config = dict(
    n_layer=12,
    head_dim=64,
    d_mlp=1728,
    vocab_size=14046,
    rope_fraction=1.0,
    parallel_block=False,
    optimizer='muon',
    lr_mult_qkv=0.5,
    lr_head=0.00751,
    schedule='wsd',
    batch_tokens=[131072, 262144],
    seq_len=512,
    steps=8692,
)
MLP neurons of a small language model. Each row is named by its layer, matrix (gate and up: input weights; down: output weights) and neuron, and shows model dimensions 16-143. Each number is 128 + 32 x the weight over its row's rms, rounded and kept within 0 to 255. Numbers have three digits each. A neuron's up and down rows have the sign that makes its largest values positive.
After each neuron's rows, "fires before" lists the tokens most often just after its 100 highest values on Wikipedia text that the model never trained on. A number after a token or word is its count.

L8.gate1676:159135153177150127138139110176105112175200156149129126140119103117098083115167179110081165095092096081141077130169166171102141121127130093096127073166128109131064087124133110164178084108135121109101147079118095070074080153096071102155156139128218166086153157083177083116128099122132083168113097140146175137118128084121181074151090080115038192126164116100159097124134111099113093138135
L8.up1676:152096155145204158052174099062116131172134091106148153120124066127160126135185180124151126103091144108142137084178144098138113089173119072123093193081096142168122158102162154190097140131197127175147125073164076148142114179109150143152120127169157137125104119123118138132083123128158163156061118076113153164068130132097167125100105077138107149091149151201135120159136146084139108119152
L8.down1676:132149094032121103182109148100129082117139168131122127178090092117086125120107121146105143155134126120071161102135065158182076115166139128123056086138139117178115136110093119139109104137085103148136083104146115065126174154151128104103118163121124140117188142096141133113160104138097134057123176177144161137105137121113141138131137107080225182106162146088127133169141087097083160097137
fires before: " " 31, " |" 29, " −" 6, " |\n" 5, " ." 4

L3.gate301:105098205116074169092165154145145157154087145146126084165091115099108100158101118118096117104141142154181106091105110157144176155125152159142164125174098130205170096164069151090135110109173103124168051134113101112168140202139105163151153097137121141091096154145157080143149188103170152089121162156112131088105144123175160128126104078169083078112062046106126138071199119182145149089126
L3.up301:119171118116146121124132153148131136126149100135148121135146169136143129107077095088083124127126135137164127144071115090172109117054108079129136153163115078106130113127137058163101100125131155065167110120125183131166143101159172116098166135060109106115147146163191083135155110188178153164144121139117065122159101076162083089201134158204153119126119148075103099146128170166150067104102
L3.down301:141114159158117117055128153210139148174142143191107166159180189074103090150075121114110158124143141163147154095129071105105161142098108146169110166143154110172119089165138153165137138143104123131099169110120160133142175135122129150096115158113193121100137180138113175086143134126137114141114102154103093162141095115107090130126188101110088092124129097085125169095105110150087175135178
fires before: " " 30, ":" 24, " Total" 4

L8.gate500:085123102161163159143089142154186089125113174210183173076068128090168116141093152099109105086096108113109128123096156106104116060093104153121134101123112098142133126158171164142091155178064098126138130143139201185158147137093086154142110203125106142097142077089165165033185121159134162124127103135168187109150169147147170126154123156159088095153131107070093066172190157125196113090108
L8.up500:091135086115140144112127093118149102147140146131077128133182118147081181129125153157135138119157116069110099105101132137147115160141108089094133076184128103139103148134087151119111160167094119087170093114138134163075108161104162101176111090097118165098136115164094144137127127141150150146115127097130090140164101196035112141123174125165158142140181128144164101120096055115105170121102
L8.down500:107154152080114135122121123106024083143156177161110215198127194134119168123120145110124151122133127068160106143146127099130159070148104163127070067155153135139088099152112098131173155139129160113097170136147129137147134090083144132149118092153150088124056161153101098101131079075153088121108085093096205103105133113098135140090147212125160145095098181102109138100101123166121092080109
fires before: " |" 63, "." 7, ")" 4, ":" 4

L8.gate216:122195119113123144143096168124151096203126156145162202119113113141170121110141147131117072117143120117161145118176097074121127115111118085105147104112081139194134134142138133132065105143095125083123142122090066102115146138151119148142140142069129170182147116134155161135107128170136144112153129100098177147164192120104145134129123146202093093096078054144159135133116095142173122126129
L8.up216:142128199114093096164084170142135144178119134107103134118113195147104175155124159184124161100119127170111122098116153126186117117111127110124130092132141177125119138137118164124139150135140131121109149091123174171104122084081099151156084132142139138134128141115128141111232151148144174110096067180127109110155140117115035184114091143154130106175162072117079135091099115136081121092122
L8.down216:140119135108175130194121102129134113140134139106082113106082142109131160187093168125069130153098150140125093137145163188104141114108100112161131108139158100150093120090156135153095151089022164168129167109125131153137116116070144139128092137115142075122150148186129109111226129127117139193157140196093161141193124154133102130161178130167150153101116156090095166150161110090149148081112
fires before: " " 31, ":" 25, "." 7, " the" 5

L2.gate721:147094093137066096127111103162110116136069162121144139140153168153169162127071114119139129057102123114088169120146162157106118092133172173132171157135120147139088126147195117109162089131140134150139117155146102161177150110139135111080110151116147149186157102176136125159053177087132141157127148135124171126145114151186131095165136108080117163106153138124113107129123089149143117103105
L2.up721:116165172149114141149124146179152094141118091156088143160123135122102164125168174091075149091141146136081119106099180124130089092190107088086146179171160114090081134109158057141119102129114176147079136126118130037135121095120110130169097141135101107125162119149134147056135136113131136151183124127118132159137104110186155115140125127153124151150198164143176169146060109154166144091095
L2.down721:096142095161199115192128127112110143150143107169109089186158187126120154118165151078136141121135096132132117098113107175132126153204094094164169097157136132073151144092110081179103108130114077101183153144094176075118129010219148158120105137157076174088169166105165081147078125111108112132155125132172180152138134105100132156142137108148127095114122137160171118104101103154129193145116
fires before: "." 28, " |" 23, "%" 16, "," 8, " |\n" 4

L2.gate236:121122153085073130112111085153100151161146172128147142088114142119123141162158066177078090107118091023126127163131152185135112160110107096119087159110113136179109144108159127129111146105219110107127115123127118135096158122140141209122116088166113145124170168127139109124092099122131148151147143155130099070110133136161106139155162075148071136057134108103088136113128172196126132136166
L2.up236:151079133131156124125125099143117102171154130179170159126118129096094096132126131129135115186052176101095110119106116129179110173108076160120123134091183154109153107126159113171130173120171139153097089127076110147144128124135134127134155123082119123148043108084110099089086095111117141086105137099100153150149144177126164158188174096161122134084213137104086145145170148177152164104184
L2.down236:146139104193070123084103112102153124146109138152072174117152124147130151110081185110089184157105171141109096097107203126222162136185113083160114064111111115114054165126129135160140102089143148150112136146098085134117155131111131163083077126141153115131171125102131131114115120160105135081095117135170119110133118151088117095171156154197166144129090124125133149056163082074104104185132
fires before: " |" 30, "." 15, "%" 6, "'\n" 5, "," 5

L2.gate110:104132177136139173091110147143145193145135105205171079142108093145142089147161148146089095058177139159147105187136092112155162134137143189104106188135102166142149104154099158132057143126162160075097090170101138158127125104089141100144111147177171127119073133102152105141179164095139168106126140182155127027102182217052169125133118148180171117111145093116116172148176054155089126068098
L2.up110:107134181142146119060155143166114175104090137114217185191139129093152141101233135143127128102075102114124123160112173093093075112115104106176122113139136063126143110094148134144094118174136153085172087097147096133170134127146104100142108140124112125168133135133113093142116171156129105132119079165094120076122177087123080166153123153104073116125109144051104118130172101123120116087138
L2.down110:081060153151117128048158078114110103151122148105239137120174102127153080131121147112102130120145153143072132140096119102071128103111147173192104116099128148161080139043151139152143065172095136141108032108088135138175114175161096113105087107086104156149132132140112106120111038141061079112135132144113156114109143110135127167104106131106108151115069161126106107101107110158120127125160
fires before: " |" 56, "," 5, "==\n" 5, " |\n" 4

L8.gate1539:139161097075156149139111093154048059121142111112144112147091107168112150140145106137178117142077160083055084112107182129132153151154104118205085157146096125170124142125114162136058100109104136143073148114139112156121067074124139140133108106111109107162107116119111102202094143189126126166133167146088148113152063154114128110170119124115111177161198132105191113142107121072105120141118
L8.up1539:124118158135142138144144105125109128136107096117178205149120110206104126154098143146160128149066141122083150105104056056109161202072098114136132076139150154128133092135139123147115123068148136104103101115125096151081116124132106121157061066134132118139115079139094156164100055152104125137076166119134177109137114104129151082194121148131119122095118101136062114055149138131090135109157
L8.down1539:133105142094096139117155161083108112115114071177116147136180180089074096161166148133139140109138183121162127071074083112110112125164135126157097148155072112110194110187168078187114130097184106098126134120153138107157150067109092178114121190156155130133150126087130150167138149112186141168085125118110083133183145091031109058134180182103109062124117091118183100114148121152137108141095
fires before: " |" 61, " " 22

L3.gate939:078126093155067097121127147151133195158173045185145109090153122110095140129134151086128087071155114088135140173151131103063170128115081078148117135137096115139078170167147115191134130094141117139119120079108165129179118097105142095174043168169106110102123115110113155088191130091141154122150145139155120148105180219145061089162137092134144118164132101065120145132145133095138150121053
L3.up939:156108139090135156118130143111088083147159129123097115107100193085164169101140131106142172131123133156091076144156103074126117187155100112065123138127110087099160181121192126164108102178179144091121196095122135169129148162171055110082087140108128135098184160085115157152108187116057196129141149169117175078190118193154143196138165055028139128062183190154103133149106108146118135120139
L3.down939:192121157155157170142090118144105076143113133159111128146129121134152094107143145107098150080100132178107149123164142143128116094149076114107128146148143050128167192164133109164186077152174139098162134110095124137146104091195149166093128131152127113079181154128163134164124124111092163164155135121167189123157168087147179094195183101120149163118157223149128169149106122173109149158126
fires before: " |" 22, "'," 22, "1" 9, " /" 8, "'\n" 8, "2" 6

L3.gate802:111145116152151150118104141164092139186134109086124131191160136094126177141065145128143097098143137099175184091180084122164092134114103148123106125113166138125095175113075140132112122112126176194083129118117129086123140138132150119135082146157146078091137143165151181068132076061139111134133142168203161131141130133152110128117125064116207143155112079126127115170145114060119095107127
L3.up802:148085077093129173111143097158129144132150155173117116139135156166124167086153183137139141139104180087101106111120129178100115151136092108224126154180112132115176142189109077131075149165098135134060068114116066103119038109111106112117148160116148065093129115127102081135085139101179138087128121124133093102150139138132111121139050152117057083155142138084087152153134137145118083139141
L3.down802:113069116117147162104124153117134140120138149186123110171157100068136145129156154092167116034115126115135194071176163110128080159135125138127141185149099179087141135130159059178171088122151084137162117147059097131173123104123085061091097129106120132115094121086149065114146170111087127095111103125111137130147170095125065129131190110086115080129121109089077090099125122116203114110084
fires before: "'," 27, "'\n" 23, " |" 17, "–" 8, "'" 4, "'\n\n" 4

L8.gate1671:088149152151099093125162140115164150158171077135142041174151057166151106142097106135148117174162105106136141102169173055082153086114056178108113094105085114105123103102175153068147168122085177157138138155151119103141029157194143180104151055105184106073124128138137134104147102093149136116121084107095158061138147138095120088102160102134121116139165102086166129113152143120117127137164
L8.up1671:104143117176107174122138149144087142163180106118180153118150111126133120120114160164132128161079065092052165156164139112173123113123127173090085177121155123116178087099140119100148185138131108130128144144132109132151131134170071067149167106126166151079130086102143114129126107149099125085104119110139120136155158156125176191135092110147127112132221078142110129105109162167179099107152
L8.down1671:125116102164196139146118109092088131148107134097133129069097109083094117095135175158116125108128123126113157209158139086088195084165184142128145133167132064123144119197095084159109108173171135113155132131096160126133144105186119077107148125103170151147136094160111151140093175160121071126138105093144112160199171108133122148163137206153131138086106142114117094136127117155118181131166
fires before: " " 27, " |" 23, "," 4

L2.gate812:087128152151133156156129136149154133177131120122130089154147148152109174113111118156127083107061065116082174125099122156114138142114096162139136040187072147128087124167109128193105134156128121134124113165081111149129113141083115102132157118081095141132147176123153167108082143173131158159137134100124160103104074128087055142137162131147155095160089136093158134135132139150147111139140
L2.up812:136116126122116178127116109116135144103136115156157127168134174102134163103153138106090127184125149143131128091110124055137153133096147110148100150181076143120159110177139085178103156137122156131139074096120073175122126123149110124061115129153040110134107087164123121134166148135106123113177143227137129170141075163177076103181097149187156139119162133127125147098134192145135114056142
L2.down812:182134115146107158157059097153133152117095114182152166158129118101104098101091174176082129133126122151128146108121149148120177149110155086153077102174064147150164165153131151162112159149110128130103152125151098161105134129126106134055107106132157117106132124131157197158073117207081165117156105151080138099124111097150047127139108110156159077186133113140094139126141120151145121135144
fires before: "|" 64, " |" 7, " " 4

L8.gate1618:128187141148124201090167103106207111177133096124117166127140179126122131135138136080037170105125150134127123148137106178152158084176128148125156142166106129143172063089125105137128085102146063105097133095115086127137158137113115197092155147121117109125090135146087110145147063151138210160208178134069184089113155090098167115169122162095128050169103173143138147139174229150171053195165
L8.up1618:118174092161111142156137124099134109136107123128132135117124157106084094173120140073125149118128130124128142164160120125076169090070123149153158165208138135151145155088188155133168131108136165120129095108061120097147163115102057091140098122161096140071182175137085085156136113111095149200203110147132204098147193027142120093165138168125119107131114138105100112135070128097124106153160
L8.down1618:122117125154112080113113078157145091105149122124109074163169082134128156103094136115138213126146112137126139149162100142178179044155106129099141144131082154105124133138107138123113158148149152173145146149086184120123134086087097169098161163075135116104093122207071170119161109126149150148148081130100123133070158147117190090185199102123095121094133160075176145139158142169120145115091
fires before: " |" 24, " (" 16, ")" 6, "38" 4

L3.gate1160:093104086151098161148062124158079121123168097117164123186092089156144133106183080135141150137168158138168064143074146151137153178158154150149124134110112194103173146144163092126115115133085146111125189116106117143122104175092149118191102105097123142159196091123166152093155128115130132133104125126185100118130126148160123072086087153144138130116131160083110063163099136128130159129086
L3.up1160:102084128113072155116103115171145154104142095181133172131149118113143140103185129168153168133091148182106136089125128099096084194175121080166114160151138135119131156085136092170155148196068168189075088111122054168112136099101149143146156128155174173154196117117078205121109118118133122114137138110098138182108170107098172123096117118136163136109091166094159109108178121161103124116121
L3.down1160:146133160131133104139116121196138135167112097178083156128158104111175083145186143151111150148125175176096142056137154104119201141195107113127193161147144133154141171105113146109127160141125139147139133115120062125093143073118113119152141100137060112135143124150100184154112163158125140105115156128093159151090122076075124122126124105126159132110118114082116115139199093144107114162134
fires before: " |" 27, "." 19, "ulner" 6, " |\n" 4

L3.gate287:073101106100055091104119143122149148144157104176128168124154170186132102092118136142133102106133134101051117134105124096089147090143137115139116075160095109144133096159099092146107171142124138126108085147124101129124099126176085075175158118112173144136124132137159166167107206122128122119123133173118089125171158156101176155113148147084139111110158122152084143133131134112091189116120
L3.up287:147135144135165128160108115140181096065101115160134169135245150114166164139142088126161158113194114073172139146140107110087116100124119148145148144101151094150111108128144174145146155128176092108116067116128143087107127138176173158191065102101109128066074153157104099123139092069047132171128161126177107119181154158134153136111116107127140087107123187087148116200129076199123107097142
L3.down287:221133152109080192166134111126128133101103124150113174122196091213115136078076087212097185162140070182163110134096177100114101151079132121141112139119165157158124185039142131107118126081142169123172127164173171139122088106159157120124148141110107140120107130117157112172106180143085133142124142171115122150113107129108132132146151114114077157135111189110172076135130191115138111159154
fires before: "." 33, " |" 18, " |\n" 7, "%" 5, " -" 4, " (" 4

L2.gate1454:137110132057036104121113132048101098117162119137163135076130170140142187139124120105165164154103135130136193176072083188123144154134115173072202105173092143139111084141150120152111132131113144095114087139122138132150153140129084138089161100177151160147120144147149124246129150088104128117116122086124134134142094172151105116095136169183099125102184113097161113135140141096166123056138
L2.up1454:157115156122133215143083130139193109112140128089080134138127154155136111135124146131121080124115141074081129148138058134149147101150159162139135148080108114183159101160191082107126157119184139122138156220121128075124150233153144118082110145081122077160141131113095147127100135108102125108098075142112172108165134150116191122139156064083121174112174096106139102091113100136157119156105
L2.down1454:156150098120191194178082194144141143098158149116128145176137203163196145160097101129081164134156073179156111135155106123115094084115144198139198172132174111144167086170187119164121168112122080149153165145179115111119190136138113149037156139092162097134151125181123165134129107112100152073159125068125097089144157086107168150152132099136079090116134071188073107111114113088223085163128
fires before: ":" 43, " of" 9, " order" 8, " " 6, " |" 4

L3.gate341:079078128124131165133129148078082125043164129125107125171158154149195136130154165144129140144129111158113105149133140154153087142130042100182082092176128207127091148132149117146110133056155109108077154125076127145115111147083112154127130072123049097117100122142131098136138099136131084134103071083195138094179128105140182126066113180094105152130130091131146145125142112132090101129113
L3.up341:178106140102111093101108115098086167134108165091147089111084146084109143102123108100109107192075143044139111098133087085134125109132060111054048087163069127153118123133049099137094136122085122138179119110128164150139118153099121124115110171136115158155129128089168149125037123095148135130097154046149137116102131115114133166100154109142130082090147113149195112170110158164148108147126
L3.down341:139119172110127129113086165131107134131159112065153165179135135077086113096078150119150115175102128089200105211134153134085121108174188097146116089147089121138168134209123115125135138091101150081146136154125130073134149094070135132146108177118150215128120089142102131155108104153103097129097124077125185103166160091096146165169182130166100132120113130111116131107167105113073155113075
fires before: " |\n" 27, " |" 20, " of" 16, " were" 4

L8.gate1342:134106159112109177171106140148089162159121099163151101138104066104053150189121109139187146091182151113065103113155172083079163111156106139127167118112101118150156087149075144114050104184117148073197146126101132097103109106131110132126108105133075118146100086126187117111105144136134134067148157122109123117131182125127178140110131134189142114121150141094109124100092178135116107052133
L8.up1342:103124139200097107141126141135061177120075083139132084109184109103144129149161115134147163104152139137155152065133137133125102100166135126147154158155185088148186132153105172118126152134093192151067147109178126173147144138144088139097144115091147146132111133061144123108157101108149190156161085112137079152133097133160163127111140077164186167105140168088108120141140155166063103105145
L8.down1342:129111103133137097165095118208162111162130072107112128127091185139101139106144153100110114062114127086097150141159131106099104146160127203149089164164058110131194174072146169111131122118207163138123107131142079149174145067179104105111141137155116132156110075089195150165123110128154108204138117124163143111164142149120187136100157129130117114069124133078140087145111149087110086167091
fires before: "," 18, " |" 18, "." 10, " and" 8, ".\n\n" 5

L2.gate1217:100125171174119111098119131147107118154164194102176158120086136124132089111130134180165141111128111097134080091140149207116155046127112113129154167073143206031140119100099145118154156144087150153132157120097115114093167145097118105130165160070139209189109098108119083099131180140091149173117114192130157109155110101119148101145100109161083128146118157136134114089200106159082142137056
L2.up1217:125158165107172142180127106105153106122156186146106203175171130184139065136166135164168182124108139155078119133116182161137175181086190161108125168126150196101139175078167088130126110180107097140140183110121166094108137135132091155108148112175126150100142116141155124126090128099122106096178093115092079129142088105103164183132109091162131131101145110085096110135134139097137101133112
L2.down1217:058114144113111121158124119135100077071249108146101138153144163136124102161134141145117205156104128165145083135123118113144150151194151105092154149146159165104146147120081089125068137143106126100136164125168121115149076106095129055096131119110079179146120090091109129151080211186158107148172091139142136139108143091062111124128172134150134116144128169115152157101152110113115133149096
fires before: " |" 40, "." 8, " (" 5, "," 5, "unte" 4, "er" 4

L8.gate29:097143097117107093114094137131076181166143095140148181117135072121144128066150136107078099205163114121126135107161121104134132073132227169117090151139103191151190197130111156149123131129115170175150170107087132128130136135200134071142117148130153125145085160107109159130132136098140132118202134190133084114156147122133174136143118092151161153128120091013111072174090114157142099093149
L8.up29:146153090152160106082146143101149108051123141170114143104125144172111121099136141116150144140133109138098076163160094134142154134157118058084123107184124150095104129173134103167176128201198127137181125127131181137160162161137142100076145116105127153099190170141086142153104133106187172108071126166087126181193189158149102104117103123154127121076119145075130143112220141115133164131184
L8.down29:119191114167098109128180120058125133120131179167164147187140130152050119127070140135133147104134175116105107163046137152140176110149138083062155094093109072117113102146112146075138134177195094106123151100078078099124157150042162110082164133147121191126125134111104096080151106174101157171133169068139145152067151098187145157109114187120110118125076068188170180120126171131128150137150
fires before: " |" 32, "," 17, " (" 8

L3.gate352:105185139115169164096159140122055118124153137151150161125132184137136138150127174216146139130154118100182145097120146125148140165161130108144176104102153113083091106115143081163121131092130162077111105159130060130126103192092103096127122118140135131148122112108126105081144135166137108173122051106075168157121124146112062151102081104177088160049120108136163085147139131113141193076160
L3.up352:063161109107101142139136088091053142126185155185112169134120125151166143186175139147169115094189146147197110104142104112125105116112100090099162113100168213117146132154146166122088165098087226122151140148114111107105087129074085104105108150164178157116066118106164133062129127175092133166104147167085140103123105131167088164094039070125095064089136138144125085172161081147119151100170
L3.down352:106143124120178171114142100107113123129141124118097128148148139120140142114128122157176136096132162094193159168120162119168168164151102094145144102068139139117096156135146143162136150111132101087131132095111121104096125100130074155151070128109162185121181152126140157150076112204077118139064151130106176102133169078132035122182128170142140096111126125109046135125094117127078143119110
fires before: " |" 58, "–" 13, "," 8, " /" 6, " |\n" 4

L3.gate502:153166133141147144184124134145083040169107148126111145131129121132141124131087123089114084146137077074179126117155157091140119109166136074118104139148097165035132148135108178145176146117118081073049155141062138126149116166100154091135098097135133110123154165122180146111128154188158085146113165164112093098135111130128156122159077102125142146124100151133161093067151125129143191121128
L3.up502:131162164109120199105168162130079081116194160126143118161164159153140080210125118088162095132086146065145111076150057145108186145152167111132129147116156094154059093146162093163155168133162126180139119172115148112121115151178106155110081098139131162135088112157141175087144130078121044121109095092088125069109109096114121041155096135135174124155135144154124142112114110152119151148100
L3.down502:148104110099072158137143195148117175106142136136081093180113099134156125119106119130120115145123132098181116152186119147128154077136151113136158135121167174134123158134154127189146115149119089092089109101090189111157128182141101127193073143147135112091129123122104164074052130114107057125133148143135145140106149137073128149143153071148118118101142141084126165114141108098042176119134
fires before: " |" 21, "." 15, "–" 8, "%" 8, "," 6, "th" 6

L2.gate817:074165112158123155100124114065125131147132123123079189102104130203177119121117127137078116104160149086140156158151129104155111131138169139104165201187141108096161084120144060191151135082073121184141132145153104146127130131163111134082119112149155160143085135157133085151112186140213106115101138152107119107192178068104098090102131130127107134117061113088138071125141174168100144095141
L2.up817:108163080140078093143091126091097155131174121154105130099148121148172093159167071138150133134140133108132129140147120121190124146105133158138154140141090123139186090138171090177181129071126119136158090169184106138130139139158065117138142090152142147113092110091146153100167117154128160162117144130130122099127094135131122127101149120168117133123143125095140130104184173197093149076127
L2.down817:123139140113072114061101116123124108140115146099144154104118109170126156147171088111128157102159137040119136119152149102129149116165113084128136109146159116078130169119198120171139103100161095087098148151102099147097172120161119147115153066141090193115145148197098110103165150136085085111118176113130105100151159129035108081141090129103162132111101107107107062142140167159134128128156
fires before: " |" 29, "." 10, "%" 8, " |\n" 7, "," 6

L3.gate738:172080079099058207136127138140127113133133160116090108082084120130121119117178114143166105157182070152116074132127101143098163131159092087186156108121111133123150115130083080142089103090042062091100145122160083105068106125098169158131092099172088068089185106127146100133087147141182091124109120066143196155134148116111123095091124113094128161119118168151146101142123174104190157082097
L3.up738:150130116097153144142072063181117138146111095132083112077109187150143125156129129140193196096071150138163098135141185104043127189134176159104135122162201174134100134161139127116118148105147118166163143111177156108133120129100162150118078185130147105105107104156127141105178126219128138102135102155151064144101146120245169167152086069083081073083116133122150118204130103132087169155139
L3.down738:149155122136179119177163101109066088160105091098117135134156135162103112198134152106103158085114126173150152139113079073124095113177151115097180123139151105133154116144171111158125115168188209137120120136129065140156104073141096104134093113092142154181081110132146125171154095146153145140118100164110121126132111142161136097176144118121143102111153074064148152145087134132115160114121
fires before: " |" 33, "bi" 11, "–" 11, "ª" 9, "," 6

L3.gate958:145126138121169144166073124109115168130154135121144108162114104111161179110134122138154097114131179201124149106114127134118161137162147131092131140117124046116084097134162122150111115102104132166134056083144144157130163192066136133070142157131136115120077192095105128136145100143113097183123156123126175180077124090134112169129099137135125154146126114145087148135176087103151098099161
L3.up958:136152146166136089181155131075116160110142138120163074124135096153156154117130125223172140138118134106141142141088202146143157170144134113121152175125063105108127145102166089169086092135103099130119115111143114101060133209122125171132095140112153097096127131096096146146162116132104127095148092101139146168157165119050105127121113100110161109115110061143143115089104127114129188132171
L3.down958:143112121183144136141155171110111156107114135127065130170092126149108175126117106100150095172149107155074114169098144117096117098182106116107149153086159082196143141140152097102142104126167124102137127137110155130098104158140118158122144129100130097096091084110129161109158141140176148102147146158126157138070133191157110109174066156156119118118112132189125156083151172150147132104169
fires before: " " 47, " Reg" 10, " |" 9

L8.gate184:126133155171111174121149180093144138148109149125107130084084136092095159113131103177120114162148135080097199191115072110125135132093135118184167170079112108130113112130102143085162102159144172091097156138115159190097150144133161113197145116116142112069183148165130119123103181152114165076116128121170118170140100105153133120140115082159086146134158047124201170156116160076113096164124
L8.up184:111133121141131137169144129110139159194092133180047190109123134191119127163091127127087165102156114100178109144084140136158093187112100136114164172117106150082161100141123136101036166079087103122145111141150099186126149112158140102148091139145127169133164130117132117154175142131112109149166152111183084118098121168133149157150134130104136179142134136188111160159139142194089143151207
L8.down184:109079140146107079122170117111135093190091104148143184180123140152149116075111137144112110103125167124140118101079144145151031163110112145116174141121103134128172155128148065132113174123078174042102123159125104112163129139146183081129074148109136126157147180136085152127214111115177163150130159180118161115130129156125111134106179101154141107161130126099120155135097157110086090112147
fires before: "," 18, ":" 13, "}" 8, "–" 8, " million" 5, "|" 5

L3.gate820:134058209120149169074140137125158164145104202130106131128165106117088122158146144066093120107091147092097095129142154124139187172193151102126112146141097107126178170073143091141149100098111140175091139129114103132114118115090209132155156137162162141164142153178109062129093104144115142140108194144089148140127146128101145131129126108143119167131117110170181178139175125084070126168155
L3.up820:119159110128145139102133132122135103122168137110115176177146125137134114117126170074142175164170109129093161137119147161149125134085138079095110131141093168110109087081133162091148121120048093110146068109159148121113168139174121143086097118099123121125167137190134122126076082136173133119173145155068135120107137108142119123117128139110134158128150102158168131168193085113125096082115
L3.down820:056136105119112152155115134142156109152114111097128092171110145159141086118124196147081105135093101128129144133127138125140125113106166113124153186128096159153141114055084141153128138149102058103166092110138083096082076160133133130093152110132137157112137127137166103117065110135127138108149115120133193127071116110163161129122164164150113188135117141148124168200130099053172092143218
fires before: " |" 31, " (" 9, " o" 5, " medal" 4, " service" 4

L2.gate1377:131162095169153117159102150113131129165117133032137148142121200109129125125220150120135142126138098155115130068133207101084144114076138112191172126088064101167080120135129091093095108179104063184157068131169124170083132135103068120055075124120103079082127132153176157104134095143124145124171138089061128165129123136105116173155072136073146119113072138117175137103120136107090100135157
L2.up1377:109147113072140148143092098107076089146192105095104100082103154085130136150123140094078178154114168123091109116097168123081104173108195118140156127068098090117124041119160087124130105123075200162117122138161144125124192166117104159099112187124087114108131142135147118130104082135118138112132100163070087218131108139127136145169141153104083071156113187120135100098118137119108141145163
L2.down1377:154151136124108094073137174123143162130054134106123105135102107112117143127185130188128091125104120124162130165140167172134165135145156136166122166122105148114126159118075103109109173110100152081109172123162145149100187140102146081115106103086175151076098136064131123176112143154136094059153169130160162099109146138085146148141170121186151109137137114152113110145107125127123119155146
fires before: " " 44, "55" 5, "," 5, "46" 5

L8.gate1628:118123072079091097092075154140102110125188188160146109102130109176160072144208101140105141158169122108114082166189107109106063094084165111104120156195171111099166200097108142130106080151154094115177139120125153160116134119129113137119100195115067114136150125131182121070125103182136130105119042170146148186162091061180134146140153150128091104144127141182196071115041072141104131164124
L8.up1628:150153120135106078083126150157044087057146183165165103079082150131117111111139135104136133103155087170089080146095160106097112092114093163117166119152159156115139149120162171103090165141170133182122101131114072170098173102102091123110103144076113145138179169132121149104120137145141192124166124144182162106114155087156098121115106101144126078132153134103126140201166153162186101092113
L8.down1628:119129136199128142077133144144120179150131151112099086093107101193154144124124134087123150152110131171163103149167085152184128141132094094051057153112095114159133121109172134117122101137156140133139154166092156146089104109104073117119122128093113150103147116121223102144173142141114171179145129105104152084166115100173119167154058127123143114124109095123122122131158106159142148127202
fires before: " " 82

L2.gate552:152151120109147137205121121110139115113106149121128139119164103114076072082151208117187111105146180190051141108178135125110136117143106106153133113137138143116134099095104122121149065112142149134115149132066128089198105159131127097125070127109111145201127133100143113132154072123125123124083131189134129091083120155096126088072086073172088105141151143076082114146136087121142079128142
L2.up552:141123146140094147152104135122184161086096141161136153109124165133096125129128194087156130130160116174144142123137105119106167104138167112095133151086087189166150170112082131187101096133096138180166083165138126145119185159147081073105150115158097180137160110089044119134150177152117092099144131085102143055148110085128172138123103146162080110114093187097112124125113123156185155068136
L2.down552:082130081102096143095123134126158136099165095088134133127200132121109080043098143139137179085113173108130232150113080109187098116187104159094129022180143145121106089082126170113149113087159077101152065136147143043105152092161144147132154141177106143083112146201142107204128177128120115193067105163127082117040117144170134117104114146095118154142079095103145171155116071152099109163106
fires before: " |" 59, "4" 6, "2" 5, " (" 4

L8.gate618:151149133133113068112120160153108185068194130162099112069112120155129137107180093075128088128160157095146141096122111150076065053161158135142096123205112096177142144094125179139139156164134179085167114095100152143060178108186116151111116094135097108122092143146126154157113133132125128168154123113126143124148089088117164113147171138162145067133103091180104113176211123127093133162114
L8.up618:207117171131109091138101154179134134107090117127136121064161124177123088143188118112163143123172153134125098081137146158112119076100114143145138120109146123125145095096149120117145125098090177094118154162098121123148114136130114132160112143100103125102097154066131121071073164112074113171161132110137125082144141125097131132140139154127063071156168161153109157102132148118157148120105
L8.down618:072126094060128088169119179119174136147193114154160173078139131219182082143126130102064103144154126119145120102163096105096161148134094147109083166146111120148149142140134201174161162131115144106125138193146116119107207108130120145150135145153089128139113155060163113142141166173115097105086137077086129119101124113122088066147168076134081098138132123129112124118170051117145113141106
fires before: "," 66, " " 13, "." 6

L2.gate11:134110084151124144108116081132170144089212106092147184204121023156077171126128108156084067113049122068141088128134102176157101067189077144089160123046105153179135113158069168150108150109076125134128106153091185107070102136130093121095168080110127138140083190103079140128131130169097105064165134160144174120095125077096111110192115131097136149100133153131112138170153127107134117155123
L2.up11:086119123113088161107112123112190089081141193124109092162095091108099095096151094114131114119149154101113088106142101127090107122064085161105107142150177141130160135171107076167102140171180161084186072086070151173146105126072138098155074102156113108127062081107212090147163078102084155134134120129147154139145118130093094131082113149180133115080143131142185086142169095104091229133113
L2.down11:132154076124151145121120119109149138102117172137143111130106075130132086124042128123099087132128138115114181068140146153097106111113122123130146081121152116108170181173166119151155125161183166196120119138098121138141074100119113100176108134105169069147094123086106080165098119102136139149159188162099135142091126095168131166131084113140127078134070154140125079142105129179182135102146
fires before: "==\n" 31, "==\n\n" 16, "|" 14, " ==\n" 10, "(" 6, " also" 4